From a checkpoint of a small transformer trained on Wikipedia: 9 layers, width 320.
MLP neurons of a small language model. Each row is named by its layer, matrix (down: output weights) and neuron, and shows model dimensions 256-319. Each number is 128 + 24 x the weight over its row's rms, rounded and kept within 0 to 255.
A block is one neuron, or neurons of one layer that tend to fire together. Before each block is what it responds to, as a language model described it from the Wikipedia text at the highest values.

Predicate noun-phrase modifiers. Articles and evaluative adjectives right after "was the", "as a", "called the" that begin a describing noun phrase, such as only, very, a, dramatic.
L3.down220 [143 141 159 119 108 108 157 110 146 147 175 102 131 141 119 169 130 143 142 152 125 125 137 112 137 124 153 144  98 152 129  85 138 149 117  77 153 146 138 137 134 127 163 137 115 160 168 131 160 146 137 148 154 134  83 129 121 134 106 137 120 187 100 137]
L3.down813 [155 119 165 147 122 106 144 165  89 134 118 164  85 122 110 150 129 120  65 109 139 116 146 131 115 139 160 105 122 125 151  73  90 152 130 129 114 168 128 136 147 150 139 163 119 120 133 111 125 153 134 143 114 123 157 133 140 114 158 162 133 130  96 102]
L3.down876 [133 141 112 126 130 127 154 177 119 109 137 135  84 169 120 176 165 126 107 156 171 121 126 132 115 148 118 126 116 158 123 102  89 172 158 110 101 176 113 132 120 134 104 146 131 116 145 112 123 113 138 127 125 134 123 136 170 129 102 145 103 161 152 130]
L3.down971 [152 128 165 137 119 113 130 133 130 151 123 153 158 169 150 111 130 158 104 117  59 168 127 138 141 131 121 110 127 135 152 138 131 152  89  90 148 112 134 128 125 137 103 140 164 119 140 119 101 111  86 130 169 129 128 127 120  75  95  82 158 151 131 139]
L3.down1490 [149 126 143 140  90  96 157 134 139 129 123 160 102  75 121 150  97 128 134  95 131 114 139  88 171 102 142 123 139 101  93 100 117 103 137 130 128 143 117 104 164 124 139  87 136 161  97  99  84 134 111 143 103 120 154 134 167 116 113 137 121 154 109  98]
L3.down1595 [144 149 118 169 117 104  98  84  92 139 114 124 115 139 122 165  77 100 161 151 144 131 173 140 117 155 150 125 152 123 166  76 182 122 139 143  85 141 106 136 112 144 133 129 106 128 117 151 134 146 176 117 148 136 102  95 167 111 164 109 114 182 114 112]
L3.down1664 [115 139 107  87 118 131 132  99 130 143 147 113 174 108 124 137 140  94 159 119 138 149 114 137 115 147 119  81 138 100 156 112 126 158 188  87 152 140 156 149 136  99 108 202  75 157 145  79 138 151 122 147 100 132 102 101 153 151 134 123 118 130 155 147]
L3.down1859 [166 119 116 153 104  98 165 128 119 123 144 173 112 182  79 166 154 124 131 104  99 130 192 142 139 141 130 112  98 119 119  90 136 121 121 137 143 157 122 126 125 115 151 101 139 127 175 148 121 127 136 140 141 106 144 134 137  98 168 131 137 111 145 142]

Determiners and table labels. Two groups: possessives and articles that open a noun phrase in prose (their, his, an), and first words of infobox or table field labels (Personal, Elevation, Rushing yards).
L2.down427 [116  98 152 126 128 113 156 158 158 139 162 112 109 135 143 144 131 146 107 176 157 127 156 127  99 150 117 113  93  97 122 120 111 141 147 114 139 123 159 146 128 133 154 142 123 116 116 116 115 143 119  77 123 126 123 134 129  91 107 165 121 103 154 141]

Recipient after giving verbs. Object pronouns or noun phrases naming the recipient right after transfer verbs like gave, handed, offers, affords (gave him, handed him, earning them); scattered weak hits elsewhere.
L3.down284 [166 125 121 166 155 149 127 138 173 150 131 135 140 138 174  88 130 131 146 135 113 113 125 115 126 149 155  77 140 115 108 146 140 152 117 127 108 164 126 130 111 154 167 102 119  92 120  84 134 153 171 110 113 124 151 101 160 141 122 113 102 129 120  98]
L3.down763 [118 124 122  94 111 147 137 115  97 110 160 168 132 153 137 138 137  99 112 122  88 145 108 117 142 124 110 110 127 165 135  99 139 116 110 155 167 146 148 133 163 133 158 131 181 107 114 103 132  91 119 125 135 115 100 132 161  92 114  95 146 120 119 119]
L3.down788 [161 124 147 176 153 172 107 113 126 144  93 110  80 134 184 120 139  96 116 122 140 112 164 119 110 151 141  98 168 117 114 148 138 166 136 124 196 112 134  76 153  95  84 127 169 112 109 135 150 137 143  98 133 128 136 165 169  97 123 132 127 111 109 146]
L3.down872 [108 101 122 159  96 120 106 104 135 136 143 159 144 127 114 147 110 164 127 164 111 121 135 138 161 104 150 141 127 113 142 155 126  94  98 101 114 113 137 112 185 118 156 127 164 160 106 121 166 121 131  92 116 170 132 124 118 130 140  94 182  72 103 120]
L3.down1017 [169  97  95  94 134 118 157 144 101 127 120  92 110 121 124  70 183  83 157 128 142 144 200 176 112 133 122 118 122  87 137 120 141  88 135 174 143 149 135 148 133 177 130 134 152 136 140  94 136 111 115 132  91 135 142 122 160  98 129  92 128 106 153 108]
L3.down1046 [120 174  76 102  93 137  81 161 140  98 133 131 166 125  83 113 136 129 114 106 132 169 104 106 131 132 129 137 118 117 132 119 110 140 102 118 189 136 161  99 125 107 106 108 153 137 159 161  99 149 149 138 137 142 113 151 129 156 156 159 133 126 131 140]
L3.down1790 [187 101 137 149 131 110 119 101 135 148 109 147 143 158 102 115 150  85 100 164 123 161 150 143 133 139 106 103 142 154 160 147 174  92  94 101 131  89 166 122 126 103 115 137 115 154 118 133  63 132 138 165 111 152 144 151 117 118 169 146 124 125  86 124]
L3.down1860 [ 89 123 130 103 129 125 114 121 169 111 124 133 136 117 119 169  90 140 118 141 110 133 154 132 149  76 153 139 180 131 124 124 108 113 139  96 134 118 104 150 144 133 114  90 122  92 138 126 155 109 118  83 142 111 120 118 105 142 127  92 151 121 138 169]

Paragraph-ending line break. The first newline right after a paragraph's closing period in Wikipedia prose, before a blank line, a new paragraph, or a ==Section== heading.
L3.down153 [111 134 121 141 142 110 119 113 137 142 140 128 153 138 188 129 135 139 114 140  99 133  86 117 131  81  87 143 115 108 153 164 152 139 118  89 126 128  97 158 135  94  99 152 153 146 124  89  64  86 107 160 119 106  76 163 153 121 180 140  85 140 156 144]
L3.down312 [139 115 119 154 124 110 148 108 147 108 128 151 108 132 123 120 128 148 122 123 178 132 142 125 134 128  80 160 123 136 132 146  86  71 137 121 132 147 127 134 131 146 122 157 129 136 123 165 122 189 109 106 159 111 109 143 160 132 139 155 114 146 115 112]
L3.down828 [162 147 119 153 135 145 145 158  97  97 110 188 114 104 159 103 133 182 143 108 112 149  86 132 117 126 103 131 115  95 123 152 129 115 105 136 134 174 132  95 131 151 139 129 116 164  97 142 133 103 183 120 168 138  86 122 134 127 143 142 115 105 149 113]
L3.down862 [122 145 118 136 146 174 150 141 154 132 128 140 150 122 145 123 140 137 137  76 192 157 106 109  93 139 114  82 136 109 154 122  97 113  65 150 119 146 114 133 152 153 159 126 136 127 116 108 135 151 202 122 116 127 134 144 122 129 130 150 122 140 133 169]
L3.down1294 [128 148 113 125 121 129 127 112  84 117 135 119 142 118 149 119 197 130 145 143 120 129 113 146 125 150 123 108 132  81 150 144 103 121 155 142 144 155  91 165  88 107 129 161 141  80 148 146 122 101 124 152 145 108 109 168 118 112 137 133 162 109 176 136]
L3.down1572 [128 118 177 112 104 167 136  92 119 149 151 102  93 106 150 114 170 127 127 145 131 115 199 107 130 164  80 119 139 138 101 122 159 131 130  78 121 100 149  90 167 133 126 105 110  78 156 169 128 109 137 141  84 108 144  92 143 124 153 151 158 121 144 107]
L3.down1688 [112 134 160 123 109 165 101 126 131 114 146 141 115 101 140  86 138 114 136 150 155 136 139 107 100 166 124 136 146  84 120 144 143 100 118 159 120 130 177 144 147 154 118 136 114 109 170 109 171 104 157 107  96 119 101 111 118 132 164 109 105 143 110 109]
L3.down1817 [168 151 147 143 120 165 103 149 118 144  96 117 144 174 140 133 172 130 115 120 110 104 153  92 107 130 133 116 163 126 152 158 100 158 122 153  96 149 139 116 122 136 105 150  92  75 122 111 166 125 122 135 106 135 149 110 101 129 108 153 161 179 157 164]

Numeric separators in tables. Punctuation inside numbers and statistics, like decimal points, slashes and parentheses in tables and infoboxes (99.02, 234.6/km², 10 / (0)).
L3.down116 [105 115  80  74 116 127 169 151 147 154 130 123 163 122 121 133 117 128 121 126 115 117 134 114 129 116 148 135 152 110  82  99 140 130 121 115 147 109 112  98 135 129  86 112 149 138 119 122  94 165 137 141 160 117 145 152 128 120 145 140 161 143 130 111]
L3.down148 [127 122 107 158 113 132 113 123 122 153 127 128 140 115 127 137  99 147 177 107 143 118  85 169 146 143 168 107 105 157 114 146 123 136 103  90 151 136 120  96  99 132 149 160 159 157 147 163 148 164  68  81  61 144 175 119 130 186 138 104 137 139 121 104]
L3.down185 [152 122 152 134 135 159 144 138 118 129 146 115 120 175  90 136 140 116 148 101 131 117 126  81 135 170 160 155 140  95 135 101 134 135 129 109 112  96 112  99 146 129 114 128  97  61 165 107  90 131 107 163 125 139 112 130 137 126 149 130 116 137 137  89]
L3.down223 [156 146  92 162 138 102 179 103 105 130 113 139 175 125 113  95 154 111 120  78 129 132 134 111 101 116  93 104 136 183 117 125 149 128  91 117 116  95 123 110 179 169 113  86 108 117 167 120  97 152 154 140 148 157 145 148 187 119 143 109 163 139 133 112]
L3.down450 [115 171  96 100 140 156 116 158 101  79 166 158  75 128 175 132 151 125 108 112 126 150 117 132 182 114 112 206 138 158 126 130 109  90  86 108  93 128 123 139 118 118 133 122 134 121 123 177  72 102 121 199 186 170 136  96 134 134 121 165 149 121 117 113]
L3.down652 [128 162 149 109 110 112  96 124 113 117 115 117 146 103 132 139 102 176 141 112 112 103 129 105  70 150 152 131 131  98 128 165 140 169 164 146 113 135 149 141  95 143 137 129 123 105 112 140 142  97 178 118 136 110 123 156 127 146 154 140 111 124 135 150]
L3.down1331 [149 126 123 127 137 137 132 102 123 111 135 111 159 132 153 103 132 101 102 125 127 113 149 152 113 161 135 137 101 164 121  58  67 105 169 131 111  98 115 157 137 142 158 169 154  95 151 162 103 146 114 124 100 151 108 142 116 148 125  86 125 112 126  82]
L3.down1723 [115 102 138 130 135 143 128 127  98 169 112 139 115 117 131 128  99 140 154 103 143 124 174 144 129 140 153 103 141 116 171 138 135 129 118 131  82 133 140 127  84 166 135 115 167 150 127 140 168 110 159 125 101 138 183 118 187 106 139 152 172 150 150 103]

Third-person pronouns referring back. Third-person pronouns, mostly possessive his or her, pointing back to an already-mentioned subject, often right after prepositions like after, of, from (after his death, in his rookie year).
L4.down127 [110 140 118 114 111 104 132 105 172 152 169 153 116 122 119 142 185 138 146 152 127 140 128  91  89 173 128 147 140 124 136 112 116 133 160 133 135 135 163 124 113 124 127 130 134 135 123 154 100 109 159 127 102 115  81 165 105  99 138 114 153 138 143  96]
L4.down137 [151 120 124 164 154 114 151 125 133 192  97 126 127 111 111 127 103 113 138 164 111 120  97 113 111  69 119  79 128 111 121 157 176 124 154 159  95  97 106 106 134 123 135 110 133 143 128 130  97 144 139 164 126  73 126 113 116  96 149 147 135 138 126 155]
L4.down393 [134 170  91 128 102 117 133 106  88 114 120 140 113 134 136 128 105 136 121 133 117 144 118 138 171 124 147 126  71  81 166 109 125 114 149 115 129 136 164 136 123 162  99 132 118  98 123 115 146 105 132 131 105 145 126 127 111 114 117 118 156 164 126 134]
L4.down611 [143  98 112 128 145 143 129 125 138 142  99 139 133 125 145 171 146 108 124 172 112 195 115  88  95 150 176 132 117 150 135 114 119 118 103 106 145 144 112  86 117 125 105 131 132 133 141 161 140 118 166 148 130 122 134 141 115 150 149 110 110 136 100 114]
L4.down651 [114 137 112  84 126 112 175 175 109  98 114 151 115 143 113 118 113 141 130 132  80 145 187 118 136 150  87 173 134 149 107 144 163 147 139 109 156 145 112 134 192 130 128 123 135 145 120 140 123 138 123 176 147 112 138 166 150 121  93 128 104 129 139 137]
L4.down861 [ 91 143 135 137 106  83 113  88 135 136 157 194  97 164 132 104 121 144 170  80 130 150 172  99 144 144 122  93 112 139 137 155 143 131 145 161 118 112 111 153 143 117 124 113  96 169 163 111 146  90 155 123 150 142 126 106 137 163 128 135 111 150 101 142]
L4.down1262 [139 139 161  93 123 173 157 132 121 144 153 178 143 149 135 130 110 131 137 200 127  97 152 163  97 139  97  86 123 136  88 127 146 142 121 121 147 130 143 124 164 108 176 140 165 104 118 128 163  82 122 134 154 118 110 123 157 129 115 132 115  96 137 183]
L4.down1300 [175 110 144 146 137 120 163 148 117 187 149 106 106 136 125 148 153 108 133 139 141 131 144 140 130 135 108 121 134 131 107 130 158 117 112 145 111 110 124 165  90 101 104 173 137  93 121  95 107 122 130 119 159 122 109 141 129 122 149 115 116 144  94 142]

Clause-linking function words. Prepositions and conjunctions that attach a following phrase or clause to a finished statement, often after a comma, e.g. despite, with, like, to.
L4.down115 [ 90 135 167 125 117 129 161 160 131  96 147  75 103 133 109 143 183 171 145 137 171 110 154  70 106 124 125 141 127 109 146 120  91 151 131 129 128 139 117 120 138 103 136 124 164 125 166 160 183 140 172 111 109 136  87 125 152 167 119 101 147 120 154 155]
L4.down697 [163 131 128 151 139 137 106 115 119 110 106 147 140 148  83 133 151 133 148 127 150 143 144 119 136 133 138  78  94 126 131 120 106 161 155 122 152  85 146 146 124  67 124 130 127 122 104 129 125 134 130 150 131  88 145 143 169  82 101 106 133 141 166 154]
L4.down1040 [124 144 132 137 139  80 119 110 126 128 112 133 187 133 112  84 155 127 123 118 144 130  86 102 147 148 108  95 144 137 165 143  73 127  91 135 175 126 133 117  86 107 114 112 126 147 144 159 128 168 122 130 118 136 127 117  95 102 146 132 167 153 173 135]
L4.down1084 [123 145 136 133 116 161 148 108 102  99 154 140 119 147 138 149 153 148 123 122 135 115 119 135 110 150 164  80 115 153  98 122 115 127 124 127 119 158 105 113 150 149  97 109  64 175 118 128 101 143 114 154 132 124 143 163 104 115 137 119  84  78 130 137]
L4.down1173 [149 138  97 112 126 122  94 121 141  98 117 136 138 185 162 142 164 143 134 136 151 108 130 127  85 129 115 162 126 162  87 134 137 191 145 105 131 111 149 124 109 121 150 123 132 116 124 145 145 175 117 152  91  99 140  95  86 140  76 102 134 103 132 138]
L4.down1507 [167 130 122 160 118 169 153 124 124 134 111 150 142 118  96 124 128 142 130  87 147 131 146 150 111 144 182 104 147 150 160 118 154 139 147 140 113 134  85 117 169 165 145  85 175  78 153 120 159 105 134 163 108 154 176 129 115 150 151 130 135  98 108 130]
L4.down1719 [167 143  86 106 137 133 140 161 137 110 107  92 138 108  99 126 114 140 139  96 152 160 107  97 139 143  91 129 159 147 136 136 139 133 145 115 106 130 106 128 110  52 149 129 122 137  85 111 132 115 177 129 176  99  99 126 173 139 105 101 110 147 129  90]
L4.down1863 [102 104 109 130 114  91  86 147 117 152 162 174  98 141 139 191 104 170 109 132 184 147 131 146 122 107 132 135 130 114 131 146 152 142 100 143 136 124 146 112 126 144 143 127 133 101 118 147 127 116 102 101 155 120 132 164  64 170 154 122 106 114 117 126]

Sentence-opening prepositional phrases. Final word of a fronted multiword preposition or connective at a sentence or paragraph start, e.g. According to, Because of, Prior to, In addition to, As per.
L2.down264 [159 121 159 153 128 124 110 106 102 105 135 128 159 144 163 152 174 123 120 143 148 119 101 115 105 123 132 103  65  72 166 116 130  38 185 128 130 148 111 144 103 131 133 121 156 113 128 159 143 163  95 135 126 112  88 169 125 160 134 138 147 128 132 124]

Numeric data separators. Punctuation and signs inside or next to numbers in tables, infoboxes and census or stats text, such as the decimal point in "85.36", "Density:", "+21".
L2.down312 [102  98 131 161 121  93  98 112 122 148 113 116 149 127  99 102 147 128 126 107  82  79 128 149 118 109 163 143 103 135 123 166 143 134  80 139 142  77 144 101 148 142 101 142 145 176 135 150 117 160 117 110 121 139 154 157 143 131 125 116 125  94 122 161]

Clause-linking "with". Connective words after a clause, mostly ", with" adding a detail or result (the game ended 0–0, with…), also failing to, in addition to.
L3.down1 [126 116 129 147  75 120 139 130 140 112  85 136 156 108 132 161  80 162 132 174 119 108 124 144 159 104  88 132 120 151 137 156 129 168 126  91 120 150 136 118  97 138 101  64 137 113 153 112 135 123 144 194 147 130 169 140 151 174 128 118 127 133 183 131]
L3.down125 [162 154 110 145 156 126 145 123 123  83 111  98 116 132 126 138 136 154 137 128 172 132 124 167 146 123 107 106 129 113  38 147 151 155 102 136 156 119 130 126 120 111 106 105 132 161  80 135  90 147  96 138 124 159 126 147  88 119 145 134 130 124 134  70]
L3.down171 [143 173 160 158  89 161 156 127 136 102 172 177 138 129 137 184 154 130 176 102  89 146 140 169 116 120 118  91 138 165 111 157 136 122 112 126 129 136 147 113 129 130 114 116  70 118 128 113  95 194 131 124 101 113 117 159 106 103 137 104 123 108 106 146]
L3.down262 [128 142 130 123  97 139 131 116  82 119  86 140 138 127 118 107 152 152 140 122 139 120 138 147 127 128 133 117 134 105 125 170 121 119 123 136 160 132 125 149 161 155 113 114 122 157 195 139 154 106 102 143  73 161 137 149 142 141 111 105 112 162 148 178]
L3.down534 [148  72 106  90 137 136 141 135  94 157 109 103 120 150 125 152 161 102 135 160 116  88  75 141  64 130 162 134 137 128 137 163 125 111 137 132 147 163  98 109 143 120 144 122 139 136 135 119 100 147 130 149 128 136  83  85 138 139 144  96 127 144 100 110]
L3.down571 [143 130 132 137 110 145 111 134 143 143 124 111 138 121  97 122 143 138 133 190 125 110  97  86 172 162 138 149 145 131  91 142 104 148 117 164 109 101 129 163 120 111 188 123 147 143 129 160  65 132 128 147 157 106 116  91  71 135 144 129 106 196 118 113]
L3.down1459 [131 127 137 135 162 147 124 128 116  77  91 109 151 115  97 170 122  96 107 123 147 110 125 145 120 112 157 199 159 142 128 143 141 124 128 103 132 112 137 136 158 159  90 153 163 127 102 152  95 147 144 113 145 123 142 136 161 116 121 173 153  77 130 121]
L3.down1542 [ 78 166 157 120 154 137 160 128 135 129 165 133 158 122 158 114 162 120 125 101 132 125 122 134 151  81  99 115 147 129 109 147 141 104 159 168 124 125 148 118 140 145 132 165 153 111 137 145 100 139  96 160 117 109 117 102 170 110 108 108 180 114 119  98]

Token after a number. Tokens right after a numeral or number word, such as decimal points, hyphens in 20-yard or three-time, and table pipes or line breaks.
L4.down239 [117 114 139 132 130 142 140 121 137 138 142 118 115 105 116 169 100 163 145 112 103  92 127 109 165 147 159 122 115  84 113 202 151 133 143 104 133 135 113 135 183 126  85 119 117 118 114 140 133 135 155 106 158 114 172 141 166 135 163 109 163 126 115 110]
L4.down581 [130 103 128 120 113 130 118 104 146 130 109 123 133 139 134  92 137 134 116  99 119 112 115 123  98 139 120 123  87 137 165 138  71 116 134  93  97 125 154 151 103 103 124 141 139 139  95 124 148 151 116 151 131 125 131 122 127 125 198 152 120 111 163 117]
L4.down902 [122 114 124 101 111 113 106 190  98 135  92 157 178 131 139 123 119 133 116 142 128 168 142 125 100 131 105 119 124 124 124  83 116 103 143 133 114  98  92 153 106 139 153 108 112 132  87 105  67 128 122 117 114  83 137  96 170  82 181 139 147 135 118 139]
L4.down1155 [123 138  84 101  85 118 113 104 130 101 108 136 186 155 143  81 104 143 118 129 125 124 134 118 121 115 103  94 152 157 155 162 113 158  85 124 133 126 100  95 127 102 149 113  99 108 131 119  78 166 188 120 103 113 162 172  76 135 110 136 109 138 102 169]
L4.down1186 [133 140 132 123 130 107 100 125 150 125 101 120 154  91 102 123 102 105 117 107 156 183 157 162 129 137 158 172 156 133 113 173 101 144 136 133 100 113 154 147 148 124 152 109  91 145  84 177 126 111 158 123 128 114 183 113 115 114 105 114 172 134 168 158]
L4.down1365 [107 137 118 134 108 156 106 164 139 177 130 115 137 161 104 123 123 121 137 137  91  86 123  93 155 147 119 124 123 156 147 105 109 154 120 144 107 147 115 108  96 103 143 115 108 115 102 119 102 137 173 137 116 141 125 159  91 108 136 125  99 114 163 227]
L4.down1506 [106 115 102 160 100 120 132 137  99  86 128 133 151 159  94 141 162 103 141 133 152 134 142 123 169 154 153 152 127 139  78 149 102 139 150 146 108 128 110 128 159  95 132 119 119 131 112 119 124  98 166 104 119 130 114 133 134  72 133 165 132 110 129 201]
L4.down1764 [ 97 145 107  93 126 106 132 155  95 115  99 149 152 111 105 117 152 116 116 141 133 128 149  93  98 122 131 140  80 125 140 148 123 145 141  98 148 112 100  97 105 134 111 137 160 166 136 163 163 177 125 120 173 102  82 138 174 123 131 111 136  78 132 172]

Indefinite article "a". The article "a" after a verb or preposition in biographical and historical prose, as in "appointed a life peer", "received a scholarship", "imprisoned in a cave"; rarely other nouns such as power or attempts.
L2.down123 [127 151 164 117 159 124 136 137 129 155 131  87 124 123 161 149 144 136 177 113 122 130 109 163 114 137 133 138 181 161 108 153 148 177 109 135 121 125 173 126 149  91 177 180 113  84 156 137 116 114 127 132 117 162  94 135 104 134  93  92  96 118 157 130]

Paragraph-ending line breaks. Line-break tokens that close a Wikipedia paragraph, right after a final period or a section heading such as ==History== or ==Early life==, and occasionally the final period itself.
L4.down40 [141 127 107 138 128 127 119 127 112 148 144 123 152  93 131 115 133 151 121 110 128 161 169 115  87 185 122 128 125 136 135 138 147 111  88 118  94 137 165 120 105 131 140  70 132 103 145 144 139 133 172 141 112 153 141 120 125 174  87 143 113 108 125 142]
L4.down527 [133  77 149 149 120 158 137 113 154  95 118 116  97 127 138 106 182 120 107 147 161  96 129 103  88 121 145 125 120 139 106 157 118 146 122 160 140 139 155 140 131 145 110 162  91 114 102 121 102 104 156 103 146 122 105 128 106 138 171  93 103 111  97 148]
L4.down780 [141 158 120 112 153 148 118 143 155 112  91 144 128 144 130 133 196 185 134 143 147 138 118  76  79 168 151 149 134 127 114 114 127 111 158 156  95 115 138 115 154 148  99 138 186 115 151 116 125 126 171 191 105  70 141 116  99 168  86 105 139 122 124 129]
L4.down1165 [100 146 130 134 129 149 138 112 147 123 126 121  95 128 110  90 142 132 110 154 168 116 180 143 143 117 153 129 129  91 133 149 113  75 126 146  93 158 179 154 141 134 114 146 100  81 139 137 143 107  76 130 145 168 130 155 124 142 137 116 107 144  98 115]
L4.down1177 [ 73 146 128 101 133 169 121 121 153 128 125 127  93 132 100  93 165 166 174 150 146  98 133 133  77 157 132 110 116 148 114 139 117 102 111 143 103 139 161  87 105 131 109 150 139 116 106 124 111 134 170 156 104 117 123 137 130 191 101 113 119 143 145 128]
L4.down1364 [128  84 118 125 110 146 149 160 173 152 148 113 119 150 155 163 117 124 156 140 145 113 121 171 152 145 127 154 144 123 128 132 100 132  90 151 116 135 103 112 116 150 121 130 131 108 106 106 129 150 148 143 153 149 120 118  95 128 164 144  80 105 148 144]
L4.down1795 [128 129 132 128 144  99 113 116  97 105 134 113 100 105  99 116 172  97 141  89 125 140 165 157 134 102 155 102 130 143 134 108 148  86 110 139 120 120 144 137 128 104  73 144  98 105 146 129 151 123 165 150 173 128 126 139 160 166 126 128 120 133 138 116]
L4.down1901 [153 173 129 153 138  99 108 165 170 120 125 117 113 146 111 124 161 168 165 128 146 121 111 125 136 126 119 148 128 141 133 154  86 125 127 129 132 128  88 101  87 113 123 131 171 139 134 124 120 138 124 164  82 110 144 135 149 120 131 162 117 134 101 101]